From a checkpoint of a small transformer trained on Wikipedia: vocabulary 8192, 7.48M parameters.
MLP neurons of a small language model. Each row is named by its layer, matrix (up: input weights) and neuron, and shows model dimensions 0-191. Each number is 128 + 32 x the weight over its row's rms, rounded and kept within 0 to 255. Numbers have three digits each.
After each neuron's rows, "fires on" lists the tokens most often at its 100 highest values on Wikipedia text that the model never trained on.

L2.up946:138127176054107102106129127099225123145162128084145160135162137117096139099156144102123178097139084147067136076131119140092099186135109123111143119173056131176167121127151103115141170143092111160136108131124125130139199121149173159159131122106049200161089142152149181146178110093073147121146122118100121093103137082143186130171107074119150114135138158105115191086176120133145150113191121114127109068187164098135153174102122123074078147158155082120085143110080132149165154110057112098093105124132075118095130107106180176091147106187092134110132130122153105088112166074138146106
fires on: " |", "ed", "fe"

L2.up1393:128106080154132160187118054110112128147150071120137114107067159140147175112158119078140162103154126101184091137157109133150068173119133130113115143098194090123133141114099129120125193217154166145175092109151093140138181119146079096106166146087097152149101084136023138146149115161109084110160079145098124111114121084147204112140135147141173158120057065104150163088112087108099124169112135091085142176150120117083186180116129156126055123142128113177100148114099096131128153160124143121132179133073131101122099177109118105144130157139180149082143100120196096132120163119120144161
fires on: "ad", "w", "-", "ill", "est"

L2.up529:098157154104149125117168060174143166113128095166109123097140156141190129116110179094189137095133141113172137074156130149106124122175140172120085127132161103148135140149153114083112083132107118140080113085096088141190100173168095073061176103134065130178067168124078136122134152122171107079103130149168140201109139164116079166138096139109185076132108124101179131048163080092093154156098139168118113142194145055126088166129106136187111078147150147136176088118097141099107112104169179166144154093112129133142107134083106105111149121154133145193090145150164125179115113113105117103
fires on: ".", "\n"

L2.up270:146105116147138143077071153143146126143172112104067106119140167125107097125085186133075145080198149146161119098127134158207109117164129120122113174144158058179139181179142110127105131172097120157122173090113138177154181141144122136084149103094113122178137160174127130128158116165099057131109174088134178164130079086092088134154129088102144091145072131112159166123114058150062128194103171140128085168147121131121082112102114124145116086063172096148106116184104166085133202120171128116115170100097124097103127080108127103098106103175132143193128136133085176151135122102098163140
fires on: "\n", "."

L2.up54:191126112110153130182099157146068124086124084072035137149162112139159102079119122211132127174183129151078113119095131123124138164130143178096144071089132112193161116144113149154162118129121096150159085157127147130221127139065101127093115115068084161103094075137111111117151123063178154130161151115103093119115154144146115133115080154121167109214167170119093146114160107189143142128147115127056160097073111103135103138142126165094130156154134077081131132170131155097104148067130142124104115126142147161119167124142105143155064177129177075126165130113106087097122137157099114183
fires on: ",", ":", "us", " as", "'", " in"

L2.up617:108153153128059180096144085118171135161137080100125114170183154098132080139110133111117126083124162115094126114105023170115163115172073173109181154135151144124150146102151115083079130159072148101115116061128132130112175173149149091159123073128110125147089132167148074128156129062141092121092100114130090134162143112087174129103103115069178094085140095132119140110142145075138119162162169132083092149181127133143108091114113149159136121168174038136166066089184163099152182123121171119152158146117167160161145104111107122159156106115152186144172119108108116147120127182143180193
fires on: ".", "6"

L2.up927:086112082126157145139103213146089133136143054109120094168081137121088149138141123078156146091149108131111168124155122124165065090156102138185170105123176168123072149119153116123159158143160104046128091123130101170131104092097116110156134132128115123182111183111143150131153156126131172111205158154117089024133167066114121152109112101139086106149067118162157096125115136094129090121108135127139134100141151146134055107161194089077130116171145138156133157135151155100095076151143122177202178188163103137098112126120123155124093041149137134163149152116117081117067159171131141146
fires on: " of", "4", "ane", "an", "al", "o"

L2.up980:074105195098144148103100111136136159109168078128202163144150105156141102145036165103182131121161129078124088110112105128103146121185178128120051170147138160163134132085142128127088127130081143128148111129126111148128085096092141104100183181155090096199083120171157060068105178089102142124147131113149127157116169167127148093177126126120169115102157101104137126147113089096178105059168083087149120163138093119139117169132109172086093125159075153133137098123114093174113162114109119105138088160069115111109091206174100138093140115110184154149092132151132073125189142098149159132
fires on: ".", " the", " (", "\n", " village", " is"

L2.up1429:091173204153158143124105076129108105125126119083123138083122121099154159158141190183182136127135093106142102113194142112115123158126118108118173108120112138105129132105061131137178112161133211145078068158061128134124131119065158153102082119088129170142178132121174135107145117135095096154153155137122091096147048140152173179111123113111152047133132080127145093141094154080123083123072114163108152170122143084127114102133131096075079122130107133177101156151086091115129170122080173171135191128121151081124156169159147075156150132120191131161166170121169098181145162065091108147
fires on: "or", "8", "9", "7", "go", "if"

L2.up256:130167147137145146095183133067113126099135135064097145175190130142127128142134081161114143150126143141119189150106085186075084159183075141143122095082138089141074188120145177138147141190115083129085114141117127081105159136107105088089124102151129084157091081150095113139114200198047066106110137121090108121096118137154136159143065123097191118097071137147080105156137099075125111122164087164110149171157077128120107105149121155144209175092168089162145125099173089170135151140103088157134136096165136133089107171096168104152172133133118132104158127110104133156132122163182153138
fires on: "s", "t", "ly", "y", "="

L2.up196:168100137192164112161123151099087163120152118078162165166145143149060152066114174187119194106117158099125121159159099109100178091168096129135096101135115174111134091133144142101141133133149141148175131129135138118151146143123114140145138098107087105184112135170132092112081168051131106137168148120179142118118143106141110142121112180012057184157197156130096124111154118129105133093105117125089134110122092063106073176111154141162120129138121131137156110185099144140162141191165080161111151144109064052139095087050114154126092118154170135138151115165132107126083089166077099140
fires on: "'", " of", "\"", "e", ","

L2.up877:107144168190105101186098131123147168139175084152078135123094127078134135135143132060160158160180212125169092137171095112168154086114172182096110100124124128144115153135132075132134129112053148106101118105098122111115108172097134159132141111132156123147126097135130117132146135120104169072109157069091093126088149152110142088107125047148153111137098143080131171156107097170131123130110114140159110102107118076128151154122172101063149169113127163095117107157081123163123145117113143126112126073160170131097156169187086133097054124190195176184105196150112117174141157158138029164
fires on: ".", " than", "\n", " ×", "me", "="

L2.up329:157104073122138079140119073116233142147153091138137147133094069074126090134167142107155130118142088145117151104091111148140120145124169143197103053195094147111169080152079103137058144183142097184104088140126112129100151116157136190144098123171120107137143135099088197107091153144131136087109093123141095123130145112147162086147173126144145099173170102133115136158099103137122148152147167124156140170162122124154156155126177095136146140158157175127116217045122123103136121113125121102103129142108067143134152077123121162216179114075093131090138172088128109153115101138066072096
fires on: "0", "ed", "up", "p", "-", "exp"

L2.up316:149101163142171109126109165106083103106193112098111157128210182148146134178104147077092172183173130117164092086116125156112134157156098135187044148090094127126130145144156111139118126173146145099090165146029130122119156108113119122090161139086037119155102090132122135146135126146101119086090155094119164156141128153127066097125070081171113117155125152178121105127163066158111117172096173165118107063157154126142162131154119162112147155114152108132056115144098096096073091076142133141163141120164184139106129143102116086044138152115177158199165109155111131117166128121136145131
fires on: "\n", ",", "=", " club", " (", " site"

L2.up1091:139132156119145073120085092155097145124207118154108110121150149150155142133074161143125141072117132098148163162121094151160141098116113134148078092149175137167171168134162133112147133087169131126137092138105061157124171159049090095135163156132150160131159118135133141133117145124107195101132075087113127098130181140116160138135069120205184096096167094069078158115112118201111078143138085123174140138152153091134117096156130175094105085192139155132099128127153124114086159121073115108160140119079141137103104127166035124100076126151182075128075136172114176140128179108039128153
fires on: "\n", "."

L2.up1192:108081137149087133132149153117147115086117143115158178178209097161141193148139109189131172132149149121053133125183142171134101146114112167112174101079104122136102175126101150112134129154139132132136128111122056113123089187108127086089128107165163120189185131140134148126093149106103049093161130170095170169082117172102146073118174154113109150205071129163072149152181119094088115108110098109150170133140118078083121104069165136094161103062108077099161111112122168134135135167102143097136128094164114137202184091114123121169135110088096151118158112088112120145184122109116084160
fires on: "s", "y", "ly", "le"

L2.up989:073127113116119151139133145158070095135162093152125174132129132155127096141106182136191126133116147106180172119130143192101085160152145127149141165189158090163090155177129180142094097149073137130081121070087086150090072119153078170111224086122106101130084120156160148163133158156102161096143103112134167157102158191121093080095149193121165171122127099157096139146071105132156122196124166109122096125130104090125093134106172158154048128133123100113095108083121176029144164069148110136094137084177124118125164119114153145145112146112141117181118123132150098131149115121066085106
fires on: "."

L2.up424:129162208131162137154138118139152095137177120075135189160075125145091115104060157115093157145183085111154115140169174125094113106145121108112095141157185100172168120154117120122092112199212137111098134053102179064094115138107089126171123099156142206160132098069113131137124111145076163150115132132136116153116159127110093078121170093102141143191178111142117133124112164065138122093143069135108084143089152137114139135088152131125155158133154125127138175049072113130143113098102126142114077169178104133148095123046119164099139126150143155122089141150146185058136170091133131098
fires on: "0", ".", "ing", "6", "4", "5"

L2.up1433:117154174112165123102139158111181160124155122135146137206129107164068093096108115120089122146186107116112132116127111103097055154167106133127074124143084130078128074084148211144108136104138121177131102118130185071149171116105103153115127104137111142169085171091154083109117122150136123151090076105101115083060143106106122094150078137141201126081168149154084129159081084114122078136180072134126158118139089066127148090151134152119115103164122082129160148184154100138207118124145126153151152157124109157106168136139175130165132190116144170149141175084190136105061146139201125166
fires on: " |", ",", "-", ":", " at", " received"

L2.up1269:034091095150113095105139107131119109195114174112159082158116148168109202163193126135154125144106150146124142158108060127108134127158178155189104168168127107183101144120101127179084120111138153092127107117133120090139139146115156105169076105103122148176097075123149117117193127148074133103180100138117132074162129125103109154096121091121069124133157172079100139087152098117167106125151124070139126169136110202118104121084134084103131101143088088124125153092117124095165181137213106146163166137107134148145077085197151144144118124112096169101124132129142121182124128196190078067
fires on: "-", "pe", "cre", "clo", "men", "vo"

L2.up586:083099131164150127136123128171094203151093148162109083112106111111168188133175194146084152139143104093064181155101139130148071162101160163157165118146112103097137116097092143118095123114137149161176113137152108118144062089124128169116160126113108119124135177142073146109146117132150122075134120107121164132091136074170049071179080169119114164134085098179136168170061089158150116089043051102111152130115132142124115140144135137078150209109123154162127100213155098121142145130104132132112168120132121152098128102179159129191068106096121100134170146100130151188119136152103097104
fires on: " of", "al", "ol"

L2.up1241:154126146099117125110108116125199171086118037157103129139157175121116155157067127092117121099192120136127129106126101106181171056148109130137103112166157135113145117182121112104117129135195179201066151100091142088167100221101096086102141180181121052162085136159140151121115171085099093136149200120157112130114091135140100112133093088128134112084089135194170094095189120111073162181178115138117117140072184079121095136150097168112181147172102160065140112078122129114148117125151135140149159138131167147107134167138098128106134117120112123147137158118152122119156119071138107149
fires on: "\n", "."

L2.up914:181066191101112125090172134125157161131108125135105098177121161085124164110115195119183137107121151108112171161127133105097124077127090121116122139183077164121118094131158126132175151133087093154123117139075145106126176119157182105111166107101074172122146129039114105083107110131152164113127056091149095151093116141079170140124112116145154105173149112104079198128095094122153110095160123077097136146126100147112066057170207131125141151119187057145129197146114158104158148116121159128162087131121079141143136175151146188112092099145153080184122160127098069100119174156129118160
fires on: " as", "ic", "n", " (", " |"

L2.up444:096106110125163153166107184138097117169169180111104111191105083116109081113114113143089083104088190091174163102128078123119166105190146111114117188099143112108150137107131145138167144081085158133121135136115084093081080206146159151091154178153132186164090125106113170168084135187095110129152084163108108121219133103144143108151156144130148109130116103125048135114154107136127157128110124169116111199201111091132107162126079105157117171069150115133137088113151082138112130167109087104108151182110100095166104131169158164085122114198086138090136161071146101110113125139166086154
fires on: "ly", " up", " more", " all", " to", " most"

L2.up173:078161085150117132134139178120111089133161166115143146145089127112139139115116140144152043102153160165110081088161116138172124115144129139122198148165132086133172176075122144090154130138069167143148154121101127167164137158099158121177147160194121146081123116076090072144166148078106130127136130131133126144149114126132160173144096176042093055215135132136074103149096128082093177081119156133060119115126193092133131102061108160137095122109141127108069146156174141077124123074090139132169135107086119169071103158178076136160070106140155158136134129131112137171151176086159123137
fires on: "7", "6"

L2.up1231:154149099166139173092164085088164103124058119120130129178080141103105117148156156102163138097119067145107091147148138084164070097107148126166166127122139113071124084166062097124159127173078153139100124104119192212153146132155110085187100083129092220059152121166122152110140096138156087131173143093082099182134170153107143174179121168182132116065097194093106104143161133071114149096097083147158135158138122112115172123086136119143096099168115147107080125170130099067118124108165110119144151113165161100112134160130090129124105078135093133128125137143175163119091177131172134149
fires on: "-", "un", "re", "v", "w"

L2.up1379:113129121157075092179121181156176096168103106162098101188153080071154122192092145117118151100154189092113084106143101158118122153106148111099103116121142124117143113124149170051092100182123139146103125128130085108179182166162144128112132178128103177122113115121142143110088131174021114087133079106113166105125145150177139152119089059170105147184071131157143155173125142139071135138121152138138130185126141161155167131105120116151086243128120175156177132175109123128122131162145087094132139119114096126107071090111137148142078099108056151126085120154145134064127142126120082148
fires on: " of", " all", "ing", " most", " among", " other"

L2.up854:125188117111154138135140124118146079114180116138146146155162091148105089169098136151117091087080136105158112116147190140117145117187125128145110131163153124143160134179161184082105122121100133116120111228147160110097097113125096064200112125117093100129110072150093169148185171124133106129141109174091146128104145144092145160092088079093137097107128157130190111180079101092118154185193111164155125170117132111167096175071088096100065100110096110141161118072116102186077188118165145118112152156123098083123125159121154154115219150162143151093130162134073117106077147127117066142
fires on: ",", "age", "ing", " Stadium", " Town"